MLP neurons of a small language model. Each row is named by its layer, matrix (gate and up: input weights; down: output weights) and neuron, and shows model dimensions 32-223. Each number is 128 + 32 x the weight over its row's rms, rounded and kept within 0 to 255. Numbers have three digits each. A neuron's up and down rows have the sign that makes its largest values positive.
Before each neuron's rows, "fires after" lists the tokens most often just before its 100 highest values on Wikipedia text that the model never trained on; "fires before" lists the tokens most often just after its 100 highest values on Wikipedia text that the model never trained on.

fires after: " de", " d", " l"
fires before: "el", " not", "ut", "ic", "t"
L4.gate554:114142109170104119139131120168119222124057154112113079091157125159131109172154116106133039100113102138152167056080119122117132186135138167168183137106156150084127108161121115184160059098085183073077127132113141189161108153117123107123090130143177142085133125099103176209145134147106157150113155102142139106127132192114165112109131108134074087116093187107152121104101051166173120167111092086078131120136127137144123161118151141137169203156056142130116134137109146085136102075145096145130102193129135063145122168121076106061075126138111135141073052117180123102142125147114123081
L4.up554:125073164146154135092174188109086126173146099109135164148093163141123157205138111079160196069092153182134114144136151173213165093063119166104080102100116145160152130201056118123176138157130115070159073182134099094170139113096088145175120098146158091087107099107086127122132154109132142115106096083106131123134132123138131163136143171126109123115069102148166131174158209150184086155118113098172106114072104120139109149087052102139131110112145135175174142190166117122124118115183133119105130129108142104133151144133098124108208178123090160152150112152148115109166085151111151101
L4.down554:123150096130126124152179105066047124141096139089152099140169141139051122132196134097120112057083148182136158155121198107151129147107163149142094143132151120120145139121133182129123128110123082165110184107104128199113120104178168089155156168138151160108142183189097155147119128182119116107136120159149097143139147098105160139092128134093149076169142146081098168157142137178174139134124127137118086174132155147108170137120078141092065118074132159137185125146153158140120159136131099082142137120139103150140096107087098113125120121118156171065104113100125137120119044127091141076

fires after: " |", "6", "4", "2", "3", "1"
fires before: "2", "1", "6", "8", "0", "7"
L4.gate505:131161122155096145152100112153143143098144124122128115091124136125199084137114142184150076118111122128104083072057140124064124177168123099150144158099150085122125155074168128103207121145088172152116130153147140120099104160148156149158131103130130184141052088057135121159162169164164194124156173183123178105139120117168049085112132136089191126094091162098151170147145103166187182112156170126159135169118106157122140065092087132100115122106113180171107136171137134136164136138109168092138139207122177113135140099031149154126123123170145106096125077163114177169066134139138085083
L4.up505:113110110124189112121093112127091092088154114144120150125102186160170116140150178095116125101123168113141135113148163128087132134175084107098169109095136122098092128103107164080044108103114137155120134184122126185113106099180121037119112142135116153114202092109125158101092099183111110112166102141110140090136096144095129147107113159104124132162166170193101112078123103091079086127143146185155136154116071020170151125151191108123142068137105144166128099122152125122068085133143103117121118105161167131150100137169146085132127178149112197116181107129124110113124196135117155122
L4.down505:133101077128163134092170132115167156118102149121114136087129106101121191149161081153153117148140110073094130172176142120118163108153177112125104116084107123156117152111116108096128150150076132187125116051113149113130108037143128168117071141128092166085198105109085150195151149094144171117138164125070161105159106125145109136173129134172120126175156145150121099134081088149114083064148166185099132107140175127164200127123144131157155168093185119098073118120095093126124180170158183088148156126145145174198128105165105121183121156107121174098175120106109084089157147104212157154

fires after: " de", " gr", "ist", "^", " l", "r"
fires before: "p", "ut", "el", "th", "2", "ation"
L2.gate623:149089088155128073098099157065012186163134097125091129124082096092090154119104131151098060011135158186180129154101182118174114166154088146177194146147132110145101117149168112134136120118074132157119126171146167152127128165149150137212067103129111114127109108104108136134141150142118167104120161147086128127106109109109115130133151098100121136091094127136162106130090099183134081164099167178115089107120072116083128203069162104150154135168086137132129128116186080131095120132075101097133099127174127143122085178129132166114128113132144149090133143119145077079093162095178132154
L2.up623:155097160118121188144135153079046142171136156143121109115105102104138124100142145183140091089124172095136183107145109116184133198041088107096151093082142105117145103188127103116099129141071132095111146137147112132125121120070157161120129068091109144091139170122164128114109098126158158152105161095073091155117182102110156093117109175166176092126132123111096110113126160111132145128137095137096085110072172159096096224076068103129131150131120104143118168091166127136123163146120121169139161160052144076159168120148118145151161120143146112119097104144132097084132131169214139115
L2.down623:134103094161163086133108150121114130137135091143119144157122151077163084126122139126167118177124119138117135115071136122121185128183119150170120104145090085049145182152156202092143133109141068171171114084086116114150152129142089144106118060158096138076157075092137106096137163136166149116074093151153112202148117056130095057129136128141077182124087150118129122148173144121118153165180145135095163102106166086097161138059163145136092187145104110154152073187109138059096158124146129157164153199125141138092160145153112167141118129146114121141102151131153104162150124126136134122

fires after: " C", " c", "C"
fires before: "ss", "ad", "v", " be", "s", "at"
L2.gate69:065071076150139122143157138137106118197167164118133102124090133128154133143136085150160168081104179121161172149136099133141168155067139145169121125099125124107093125172174114081176120127174172141177125177117134130091127131097113116150124073129116182134147229130175107164156134138151125130156093096143150113151054148132145127114075113107105140165103150103127100106159148060102115099118160100137104147131182096066093165123127135165128096107103151179125149101195091187037105181083101111095141167135105172056105130141056135127119107175117130107137048146118127132043154191161118099
L2.up69:182096089139101123091134098109189123041138126158162110150107107137159137179155096129136134147123156122134054127182099093172103127177194156083132116157158192060136104110106148160132087143116138122114150121175150197129138174114115152144065108099139129087106071125081111106136122172192124177081099181166118128128138125146139123161121191121135115147103121132163072128066122140092080109169126085160131114169094142170178096154137092128117156122169087104144143084125102153109167093097118083157086105187111130150185135180173140158174102120193106171133069110145126149093122122181090171
L2.down69:094154154137090113147131204075139148161125158130097114130137110113105116154103147114140130111117136158186093139143185124147146117170149114071119170109148148139146084072133108112159198117048132182130174100144106137183084144136127187109135086142143125129144146116172151122117072122176163081119138178084101101193110177161117102113038144123079131108128093086128150187095149123114131155089139075124091132147103143057133111220110120172117105088102136146114134142060099135136160108084077161175065170068134081086120116102109115127076130120160068112190106096087128165172120171146103135

fires after: " ", "–", "3", "1", "2", "−"
fires before: " |", ".", ",", "5", "2"
L3.gate473:076064125115113160113130052135146176059129124127160156116104130085132129142089089089068140155120158152127138134124048156070118159147130123150151153140158123116154143189174111119064125104165188076148081108114155149152120111119030172156126151123118209159145129143121096134166178137205141082152124140084086092137124130126141125131184039117122114144173184148112092188121125137145129126113186117167131091150149134107085106111157121147152105148144087168087130163144090142141137124088136124066108174108125127087104096065123092100115134190150186141118059120153157134137169174138147143
L3.up473:192076175087111177164137148156106126117126153083139173099185147111175087208119094151085123123116113152174130096173118160138099132144082135089157156101111080135142113128075132100125172120143113117125102114108140171088120120213144132088128125106199126122098100164082130099130098075124159164160148151084147162139105100118108124100118143092106147213109095071143065091156109141102052095112106154099092105141111103074181162138123104085100120155131128157181111161187087180112101148111244166076183142141130121112022104117082123126159140139130160196076137129168127104151128118180120168
L3.down473:114134140115125136102149139071158103109122113105159167108115132045174171134108117124162111155180135157152099124056106177177188203104099039099123128147143150096080173174103130120144171128119142168136112150141132127136081097119132168133139093104111128121080187159108117107141146115100103142139130097082115123141094165123135099109118118111102156114088177127111104184141213122190040174163128095141088113132124120124168143136129126170156040095142094119106102128112064094179141096192110156169092037081095117108159094120145129151188110091098160113131151173195114142152136152138205113

fires after: "as", "\n", "us", "ot", "at", "ib"
fires before: "all", "ess", "et", "s", " P", "al"
L4.gate176:125134188168135151144174109148150138099167097125129150106177109104105147122101087191144143125079101111142148126125104123093208111178183108189126099128123156126088093127150138109129134138138142149127141101085140160159090079089096111086153169144140062106151128161155187177149067152176143101128151153126147113166165122095086140134168168136151074125147105136168087109135105164105168095155120127120116147091173164135116109156116130097158076057130103168141090099141103157111151112123120106136144146160094120076130082143161051118099145159117153054156160123077092177166085128121120058
L4.up176:123193118202165129135134133117170109079176151158204116157171197078131117110102104175172085112121207120098123177130089164188127134142175156115148125152112149098138134150144113136119086191144175118101059127141130117110125141174114208139168149095098117101139127218153092149109124178144135098137104112111158157106102110151109107188125116138098186163144056067146148120168164125126117089149155097140040124158168086140093140135112062116129097131102101173095064099132123194083072130142082115091172124120135121068137098114073143130051135106080154125125133123118118093139152149116166136
L4.down176:126059106182124082134118112120123132152110115116122166094134113201133150113114142146093119138141159104112125146130164093118146153134128130161111134124076168123150124128100071010106225104082111085166134166175120126170050090139154080162159159174093108092100194190135127164074122132167104135142096129144168111207182113160151098108107121112141166156127120176166181163138118185168104148087052124149114161169127143100132119119083064137101103125163179109160112109123084087175166115090117115081151139084148131187147153143103142124117114077104100113110176099149126103133079142110141106

fires after: " w", " W", "v", " L", " cont", " s"
fires before: "ld", "is", "le", "l", "s", "ri"
L2.gate347:160084151116108181126102148168129141174134148100166112145046116062135138147072132158098133103127148191154143171115076127162118080112155069148137164168188093171163167188146134184119132138147118105175136121177106164199131135073164105175143121095136094069149161149139159116132144123127207128127126193112118127153146131138129147098121137127095117109137120103125147064129104140112096184085114146074099120163112200136156197160134125135152044111117156100196118086184137114208115126061141083133113186169098092158122128118104142080097143133198145149128143099138102107103133113104040129
L2.up347:165112103155092121105133171123109116173108059179158083115081151160129103115073124154123196163152126135123166132105170127159157098080137191134105148092107105114149112153130147129075116079133136105137132189097149127087094075067136095092125136104142150139126156077136160118137136167119137135082118074085134136092156121158126101177141089160164110095099139153089097169127117036066140145169130144158089090116150121055132166135054151075127150133130144161149120120103117163128254130125003087157103140150160201072067153082198080092067126143187132159079079133077121170118170145177125156
L2.down347:113122061155119135100090121122118061110089091122212111142128059214168122104122154156113169131169164128191125153092151125118115146116094100144143161068051170130086083137069129084139138061139182180147189117089111086158127119141142102151099104142126107119176150130090084133123114132152145167096111096113115133187149132124145165122106154145141130162087138119135071120136099152093140152114090142110172137164141154136134213132164147139128121173113150114086115158105168124097117112118126157154109172117163079115182172185149125177165126116131102081099155133159157173177133114141177189

fires after: "===", "==", " =="
fires before: "\n", "-", "A", "The"
L4.gate164:090200158103109097132111110111172129035129096113108139119160129091161074146146219122174118095095098113072183122138124115134105125071121105149133135137140147133126082152074069173129163138128140104074161145095071122173144151091126120159112099106128089097117105087124143149116190133135153127111117189132183066121138135120118135121145106114098096133064082142151071077100081121087137182183142155139102144104133145090175139133116183133136129168123137122145188092172121187069092113106056146130203166188132138160139120152139131103092089174181137086157134135148120148133146172114113127
L4.up164:099170105179077100123122143108184129119149125161096084136176158103217115146127130106107119148146181159169154142101114103119149096146130105114136115113162117131150150057139133098071095136102129182129134133083087112133173141139102162121184188141085202097132130156106111144147126108129144151139136107163155162143124155080135119080180134124162104114123088101108103152187039114115077132071132116100062101146191124060121124161120142167113166169131159070133125095114132179182111165196117195158143131093184115129119099113096149132132095104127134163113131129098149101116113138097147146
L4.down164:155125131112112151104163107100165133133115201173139131136137108160126101089153149127107178111117128090153108161117115147165157142119111096118103101132154104145158093047077127087120162168072133113176109222112131157114108158159105138128131132127139099061143162121081064091135125157184129143152118066179123120138135126109142148091072162084131081160062152076114158136103125155126127139142110203173099108132106116127188119054117146158093123123115107157130084120206072106132135139130107106135181102115138119096160122124148088245141130152153113169086097151171132131178054119131124196

fires after: " d", " R", " D", "o"
fires before: "ign", "c", "er", "erv", "p"
L2.gate83:092151132118068156113154100136171133226158156138139133129100120116070098138117128161096111116102138176185180149075135126102113153156169087106115149157189096149100111160048102175206083190116083114120131112144151126137129125114088176148086147162216126095124088106144111113145088061108188093130070160129127074147117164106155166115114188163124056164127126114096156131108164104184115175118157108092112119126116126127139135127125089173131104118106156185165141061152112094134151145129164131056109137096136128154121104084110121162157089080081100141118064176137108100166099145111116115
L2.up83:132105132118125119128110125117131097147090131111103106106154191128131090128129111107116186142143119181153136146139140129172165121143139098122085081136156123205097124071106148091149107124143110132163094119062150089150157134190144080106047139093170026163069159142100097153166134156116169082155108132129145095148115168133102173141191120129087162106170113135199107182133177124183144130153123082114078119019085159124131139152139087119128091125124147140070219078156118131146137123113106086071101115105129149135147154096118077132089153070155120131110096138125115136145119169125141129
L2.down83:113136085157087165166155094126140136126107194102069072182206127072106114130159117123158103091104083130162140155163166174140110173101164206119103095111134115118152136114166142094102157157159140122100138119138131157105149193191080162123160105121106123061095159111159107084112151118152109131136112167119067139111160215135201067183121076065077123080131098141109093147099092163116110130097102114119178116141079088134131097139170151111095170166100108138181163187105145098066126112132131115107130104133113113138161047132107129066062121077125120194097123164161113128111112099141165163

fires after: " d", "ran", " t", " g", " T", " D"
fires before: "c", "ign", "m", "fer", "it", "ct"
L4.gate440:072068122183105095113112161122105225171148165099162097111104066108129106130130088147184174156071137166167111152152105127124135109162182140156112059169128117139136175134149106126118096150135169133159133072154080105088139148097170180157075141124156167096105129106096109155169136174092179113151112194159158093106098149133129149129105073161152117127078140100206135184133153108136190177141154080114158148142148181129095134122087124128133114201097112131112150101093117099105138108173143181135075172091138168176097100118155128158079172100136095116134068114166083141069101104110096115
L4.up440:130090093157129094098255186115135087191128146112120125133105166125097128116152107134151107094184148114166155063138184134158107138113144157092155133138109097115070156117078126127165125182173128151139136142122143104140087165159108119191091164115115078070100125165113158174137140152114143103161116101160129092202134168162100148042130147110123124118160090132112142095090140134140096127108108128122121097116148165170104128102195091116148117177128112131129145145141107098114147139099125116155152129110140135111130147092127047109102094083151173101131131083155102111123099159047041109
L4.down440:156072123069077116142145125143125129151174132181050150143093170172124110176154140150154109149089062114047208104087088135110139132184087121087107113166158151156101176134223123125151113151171140094119165110151143133110151110203193109067100082153101107134169104119149100151118123083117114134161113103092138164179101168195131128117167132067157138097089077101184103129109165102158109153131147122108182100073132119168140134157133093080072115117130154100130101129120118143079114141144147139109160104115133089115113136085139163127118070163121129201181121123078117168135089111118158157

fires after: " L", " W", " s", " l", " S", " w"
fires before: "ber", "is", "ther", "x", "qu"
L2.gate451:129186122160064102105148070106142141143125070127177107155101063178131176161112127137132146116103173140131123112162105101096089163095181195112116163114129107118166132171151088142083131105115116044093083134107139096109072138125117159147097168116144097152096159084149164164134122120184169192129106084116128113105135157146095108122091121184113110157158145102100159071127095124158159157135171130105121146169124105112104103151103085137124115137195167151131099145119122097206161166113133169126122153102119075183130105088119090123159142098111153097084105112130150147128114138185127107
L2.up451:133135134127109086196132145051147128063114163150156108119134195086111060181056129124079150153160169141132137174068148106142099105105125166135106148110153114146098143123110130097108095114148164127157162191121098189127148125056096098083063154077161125064169085147076133162112124057123156129121167107144147131219141051103123075155126133129080121147114164166137140119168135110154137119088174145088137104153094124218173115165162068142188103125132116145151121157143136106139109171129131155069061122077149124115087093107158165116108092192138210148126133118152107142145088123144110171
L2.down451:186142131179107085081157143079113095127134155105114165123150064100151140103189150083103143142174083120153146162168126097110147133092112110137169126147106150185103130106114054116124123158158116149146102141094059097121155139136170138128107126119030191113104122103101128109106156152145145107153053126131121133136115100128166114109094170127142164141149181140063129073093134125083195161057119155125154109116127161094119176114133135145156127104156165119175163203095101097126188132073144070164153103129120128120205160157120146147151134154136103066155141114108136097098100142137158096

fires after: " C", " c", "C"
fires before: "r", "m", "v", "c", "er"
L2.gate292:090068120163102072161148113144105149146149138165166073132090056171090055098126083111164125129103138105131128181190080112139142210089156137153176126144130113073106149106154075166178072154197194068143136089121094090118121164119140112116126112154056172119142104072155085119148186126168173128166130147137139117144080095120124126095071081153139131131124154130092096108084127096134080092152148117118112172145147106121114133136142088148107138152120179141103133110189076153115159162086118144130108150136095151136108152127109135103084107099202188124098084047154110135136134164099069087
L2.up292:123101105164142156125205052080129100181124109105139119041154120134157135170177143169134126145097149138077120135171077151140149144167173094117107113125100117089141130213124115120104128069095182128188151116119075124133109065114085092119123133187117142210135205150117125130128104107176163089122100149136139137076148159084095110125132115131155133142125061122194145131148158064137118118182148063092057118145136139073090103107136153145080167110122086174154064031108099109105151147105070153164182132155167163118116104089048106147167127130148128112163117115109129147195143166153165144
L2.down292:177134094134099152091117154076130090098114129173098107131140128170063120150083158127117136122163108156143067167131179192133124112167094106111159135118125127177059116168144103127085168050123132179137138185137137133148097107192149114109132061095079159210146217098128151136143151186175126091152140108165180134113087176131140128119064163156075129141129131128133127107094115166110145125146142161177103115101106110117104160147113177138088112082145107118182139110133136111093125064110083111161138121167127182106102143118111125152148119090124084053107104088119179114153144155149113125

fires after: " |", "2", "4", "1", "0", "5"
fires before: "0", "1", "7", "6", "3", "8"
L3.gate585:119125112128106140153133190144120119084119146125108113110107174090141095084167093129115097110108097157102135140111064112078140090128077160081118089127161171083127120113123101129147081142220191103131165110149126126100139133149130059131149114127167132146134129106119055152206093133211159138199064107080168134102085156129123098069121080153158118135174163127139120098146177055185121150157177108129099124108129139118117109092101106138138136124098142099144122109202109107177124163102152121071098182142113156139166132061136115099117142164134166105121144188094108127046167134162177124
L3.up585:154137148125114115143113088186140082108125129111115191101112127137120105146093084128125075156155140118164097109123099119104123128223152134108130067073078108108116155162194066124122102122171115153133195067139115077197064188104098111057105125154092173132149085091088108101090118123159166049150128113047123118104104093140126131107122140108129145115124113129085122129134163150116180142119169136135155113170163110149087130174122126187121196145143199152168103170160153141062127136109117120182081171167114090106150108085102124102074144074118148183130128147137087144082135146068161138
L3.down585:149126142165135145127160140145159094164163127144124141039158166061165134135106090141098118108151128081147147093087132133140164135143143221106185089000154152088185161076105146152154137133141152178094117143072088125140138031153121081125095054184122136165173145103161151124136093109053112103181142113101168082092119200156056173142092139130159131172166122124099144130208135114156102143146143114090114101158169205128096124162109126146135109120082147114112128161149137147143189117085144118129149128077172120159131095179084146109093179121145107136157108111132139085169089129129162085

fires after: " |"
fires before: "|", "\n"
L4.gate22:121123093151084123164161068105131192163180152134195106114077094109156163092195124159104097046124170137089135112112110102088125152085154144152176108176095141127071113129126114141129041165139115167114129130137160123122110138179142147155125131146185109133126155122122146141100157162088134116148103146061105091187147117087143137085169147130122117162148167077123154101162141177099172157122188140076158137120086080134096094156101106098125109095092151108093134109194118117179163105120154035112108154143111129132073090147108118134129153115124106139136101136158069149065132165081130117
L4.up22:165111124171100162130115146091224082074181134139120107145110160139123179074088168085131078118149121075110132129067148164105167135148193135107167136148116109156159181108099152106199129158099102136184130104094122122073107115188156115163141112144138153120120138113142139154129149143105176133152147144113099157028132123140135106161099151150161165159114132119149114105094105123155149132072109183086111158173084129124166170096071141092096100108112099132104150093185150149162051128118152124098157112124107095099123167168108132101088131149088062113140140190117124114120111153155034123
L4.down22:073053127130114145143167141140099135134120115123083139137187082016126134144058119129183168138174103094165147106103141114126168130120153164083156081122169154122151203142126129131058047128151142118086111161132111106120060109131116117165079086188170106156111121187145207154141157177141090105145123113120116161147107113123104123127151117146087106104142088102135144097167102133117134100201092100083124109116164130111110097168182093135146137135172115139097147095117096163146122131118166143150157122121131177121079106085126087144129092112140093154130099065100164105128127098166079090

fires after: "v", "r", "b", "ra", "ev"
fires before: "t", "ew", "ed", "ge", "ous", "ut"
L4.gate361:109055097149116135118166105141089160100164150154144151128120084111135115165155124140118113129094102172136101104074107114114139089117128136164191180163136105077131043160122126142170119140163183086093090062129116134145140094185193165107162145130163108164134163151105134144161148136084141131117152149094135095164128138158109132149123130130095148115131146136158122103113084166185147166083170178134128148106043130151094113121104043124121099100067112107117132109165145143115193116146135065126097139101111148121149134136166111104089119108145153143111113079219032102115147158126165159
L4.up361:130139151184125112169099172092167121103146171108129114159150086099108062093113103116117115131159149123118113127183114103105141094135085116103117113110114141127102095141097123179150130145129160107099156175189089145174109148112121082040095166129142138114093132153056132147128168083135133108133121104101151131157161116136144150095152124095082124152104154065152103189174098217079167098206103101076076116124074121108101110141125136154120130128098117114088160121143161066155190083117104113202125128163077148126158099136134118140143155122184156099115138093157092130184074146159141102
L4.down361:118057117100175122163139133143140149171149123176125126142072121156132194159132152165199129146057109168104128075130154117153121083099097135111135154119147124106103163116175093121140112125098147075110139064160153121155122112119124124104094123170084094143166149094077138128139033148136132080118151126126119161180127092168103115131171148129158074120169105173082113134116135144140176066122109187118179094120130108159180148134166039058127088149101133152175121087115083136098154126175103183104199070137119158149160107165081103117148149116077077141148096121154172164142130103173161118

fires after: " p", " l", " L", " d", " B"
fires before: "s", "ition", " not", "it", "ther", "e"
L3.gate640:096157132145071077149115086123117155177195166108135074088178076118109144154124130131118114140110105128118134100122174097132084083094156127141127161072118174139090132129123128141096086135134181106137088105116093134152142123136097130076189139175130158071092138098107072158136174073217133153186125144157128136106130107085096077145137098159155038167180182166110152145085163161139130095149194094093107178172106105083150115113078091111128155123143120141132142117125150085099120186108144117101181165128115114200197097104111145153111116108118125154092092168166166143172106120163160141
L3.up640:160158153227201161154136155074112121077140149135066120109120155167192203185129115127122101094139129150114138107124130086126117130113113153128153076092107102053150060142109129128109187151116124090130117170082106080185106105144032179130173152098159115181132096134119098148108114115116132086112170101144147123131090174149175131120161089099096180122140191091154136064156109106169094147128101070129077113136104118113173164069125166116172084061129189152175175127123127119153141136055130151063141103155120071106128172129144174142144109126147151159084196196120147117133124067115101127
L3.down640:107139063132077112125189170152114087154115098158093178088160169107137084181140125093113115137152157182138155144115158106119143153096154087070172119118128148120102121109074165203164165198198092153111151123154093180143167098129134159116170152150140164057127122092171103082072121120115105218116062113125121111080151112146175051077113096097169124140081135113096104064190116121122136108103139096093168119159058175123150152118131079097180112123064185157104139088123107131138163109154098155133107099102178200136141137082101117146161167151156133147084067153070089158102098122167090113

fires after: "′", "°", "4", "2", "3", "5"
fires before: "″", "′", ".", "8", "2", "6"
L2.gate384:152095066089089122113131115152161189092073137140138066103129127096132072178150113137140164111131094137164151126105096114163080118118170070165143110108124147128129094165114069122150076139160143086133076107017164183158070146099160076118154154123112102084157174150102103157145120059118239129119162106150159068096126096134088168195192115115172085155098138110109148160143114119178133087102130160162082105126076162104142105129121138109162155148112119152192207116159075131113108153075123100112135165168129138134160134133135141085100111138202131147109098193136044078136148103121113146
L2.up384:135124098096098111148200069199149142105110127155098114067109160027166115105204116159145157144133110165126141114087105154116107099155158104102150148149158090077134110177073111112109191179110120130073152104110120122113014151147098114144197118147102134143145127105153166125113164077085174140140172173140125073060133114146078156119114114129195143211086146138070101156114174175126091112130132142114095133085145136138056099114106111119158112123104134135181101140158131154174096138123164121106145165160151141108123104075116124119185203134099108097156177150117100127133164156137097114
L2.down384:130161156140150059131109088102184112093162152148161131082170150185098138092124157149110157167123121127105060131049119140157100169153154074157155083118141128166117156121113147129153127134190054064110137133152110142173129108114150127187108137087153114107110159083121132131052159088113116174102078048101133120125131127142130115116067108081090172164186107177071121126155198119129109186108190125143076116095179119191134117157149182092079096172112132198173100089076146082125110121091138109150114074151113148099119170082161143162139181095158195131153099110063199110139180156117068106

fires after: "-", " R", " d", " D", " S", " Ind"
fires before: "end", "t", "art", "ubl", "ort"
L3.gate543:090139161166131074145133121112071151165083167142121100133115098093095111136132117187039055105082172183170160093131059099125122052126120160126142085159157097147120143143142151157115088121149143136115110169164160145135119077166106103056133170099221072132133146132155124095125132103137124162153222090118176119146082150083102113118149169090098121130137119132168152095138136148167137198136165113133111133120080103114149122148108065165200087108103131110149166123137092138113204089119139149066087136083106099120137123124126111158138136129121135167119133131171108101109126186141082125
L3.up543:076169101127161165150106095163139100139165173051139036110128145102062141059087114179095121105097114164132159132118168115144179109080140083088077136116154095065126199139099147172103162150131118159130217127116169170135125078164175108124111186048104100160126216163160148150107136113177135085132086110118154124131113141168063134128115141096114116124087144139122124108105110167155142121150135192139128075160127148123133159128160042156117140159114129160099155157116148140084181131104177122085107123084145083101096074105133121150175145125134125101117131089140173139178104120138159151
L3.down543:148106137142109098150156137136128109147123127143073067147115129179117089158171106133121154164049100155152162081158081147102121110107162134159150093125175073086078168157133188159106119151128098149053134190090143156102084136146108157094192118116133157102154146162050117069105158100149120077116117121093079105130102153116118106180156112088167124137160109070156092127085100119128140145150148087129071075168144088120149194082095161187163152161141088129131072164117181101138119096099138163188142105136171127068130120161147150134172102126095128108129117127138104166143179081110132205

fires after: " |", " t", ";", " T"
fires before: "|", "\n", "-", "p", "b", "al"
L4.gate398:126094107145110146177151143093090168076145152160083119157118151119159117144124144102087125102093149146163139162097118125134118113152127139098108159222111126119079143130119151135152144155128148149141106161156115098140137167123172125150095137119167092078154166138135091139154125102115178145177127165172103096135123085074105140102097119094157137147136108170119074099058098105140090103136157156074080121145136163200117105142146080076202186174143122137118176093193143157100109115107133149093203146099083131138140164114179135122061130155134116172198097139187123122043121173132118130
L4.up398:082124113185158110112204179066114145217109156127118110118167122171102158126198143104178162115094121096133138140138147109167171155155088173171144076141155108134114122088143133105105075099105175072083137092175155165138097112222100140130122120094134156130119080153124101104157064135114098093191101092091145099132034100174088116147124095169103128155118104122129200141122161106135158146092124060156098145111150152133141181083141171168111088152123109162161139117086162143145094201070098112163121098185111105135116131115076179148114099159075134114144137122140145062135084126123110150
L4.down398:108043056153094182135121184122139120187155099096073110091136139059178122180117097169103097131148108103145167088130134145216122080102138169131150118150114098120098225095166064095085076113087152159116110173135116118116174137158156091123152135113132104150120091208118142147121087090123104110092091137144111138128125113107140120071097148083077110048107088182112122101127131146096157123206166104114101138129134169148082070155179087182157194145140138134109116143133087142164118148183138090073131152130149146163119144173093103109119098138133091128151157170095128092140133127162116138

fires after: " |", " G", " g", " ", " app"
fires before: "|---|---", " |", "en", ".", "at", "%"
L4.gate114:123136149087137105128145137082115167117160146098125151094166098107106187146130150112194105121138174159129122168107109076125185138122205130145178056111102061167075100118151137160110106106116107131090114180116117211146112100189166127166102137096142131132164133126100122091129200114112171131181124123130126107107102096161098146129169137124113128146123130110115116151131115127161168161147127073092109097189116091096121157120141143176162061055076137125079154118169058134177079122112119117126071126092129132100054142175132187147136124165145088144143128146109120161131148161140123067
L4.up114:145077136131125119074132170101108170143147111153168136148091066104083125128127135150161138151127147179183122164174117162129166128128106074144148108087133128126126117126108124127118117063101110112170118118127069150095144163146105127165083086126152141139101150126153110112135121145118087140055209125151165147084134101059150098078107148122133154117156169143141150094119140102146069126131107151127185134137135094121195169125178115130056151112153071231117145133158131097124109113134119180140087155130134151140113149100104147058126179162109155141123103109101119105133119181141074093
L4.down114:082128093119138125096117119129125144161137032127079154076173087049129113116088071164148145080158168090146150116137139134066092110199145126098116091147145107173143126125068139163139141171179155112120135081172129149061187122134195091130175114153138123132094132127116123156142094153160146118154085110165199103194121122130162183177123083065076141157169157145148164105138117129110070184157136112139155113192094154099081157111093111179103095116165138153133109122152105088101135145128085142098165109107117129120121125090194103164113112153103087118149115173068142090131091139115178096

fires after: "==", "ory", " ==", " P", "ion", "e"
fires before: "\n", " |"
L4.gate187:057147133188156134120133182110140151134154163108148094067098114120128135134186101143106111145109097147108106119067102071145104162144169082145143144149088128194109135088127155089164122119125119126104124146152054115151079185144119116166101076161150161156169198144136045119115123163161164136121152174167130123138119085128132069088109180182083103163150104139186138109067098106159096143130151150165126150136138110116127147112054077145087107137090169181070138100151116124070116162067071119069100154124104127149150144083137150123126110146206150173176091103170123141160167129118088101
L4.up187:152156127122139159097082147102151198125112139064149106145143179068117140083151153127165080120146130137137136153130174082152167147105056091116128090156161135162136138131148090135107155151101085140116195099156095133137135135117217137126111056130113106086089079096154123110116170107122150141148157169171172068084168127060136128093131089154115187064113095145090031131125142191048079109146131093087065158140077169154135179154100106116133130151161081127153175097096122193110127132160156168133113135120149131156175123084109184134134096133113109128150162112113131098125110106097156147
L4.down187:125148111142103124156108072036177140127098157147108125089115162098123103195184143083092130179106082102137160111117116186117142107097124122124158056093106092136147134089113139124116138151132086116132196203169128080126144183153112181148108082174138110116118106099090126119160060126128142162112136119171130149181082131165126101141126145091105137173088095125153105097110193138154153139157171150200102120121096191155090106135111096129078148126133110158081152162118173151101118089167039078098151094114126128139154145144084137141120184122169103094135136183095122123114092164083126165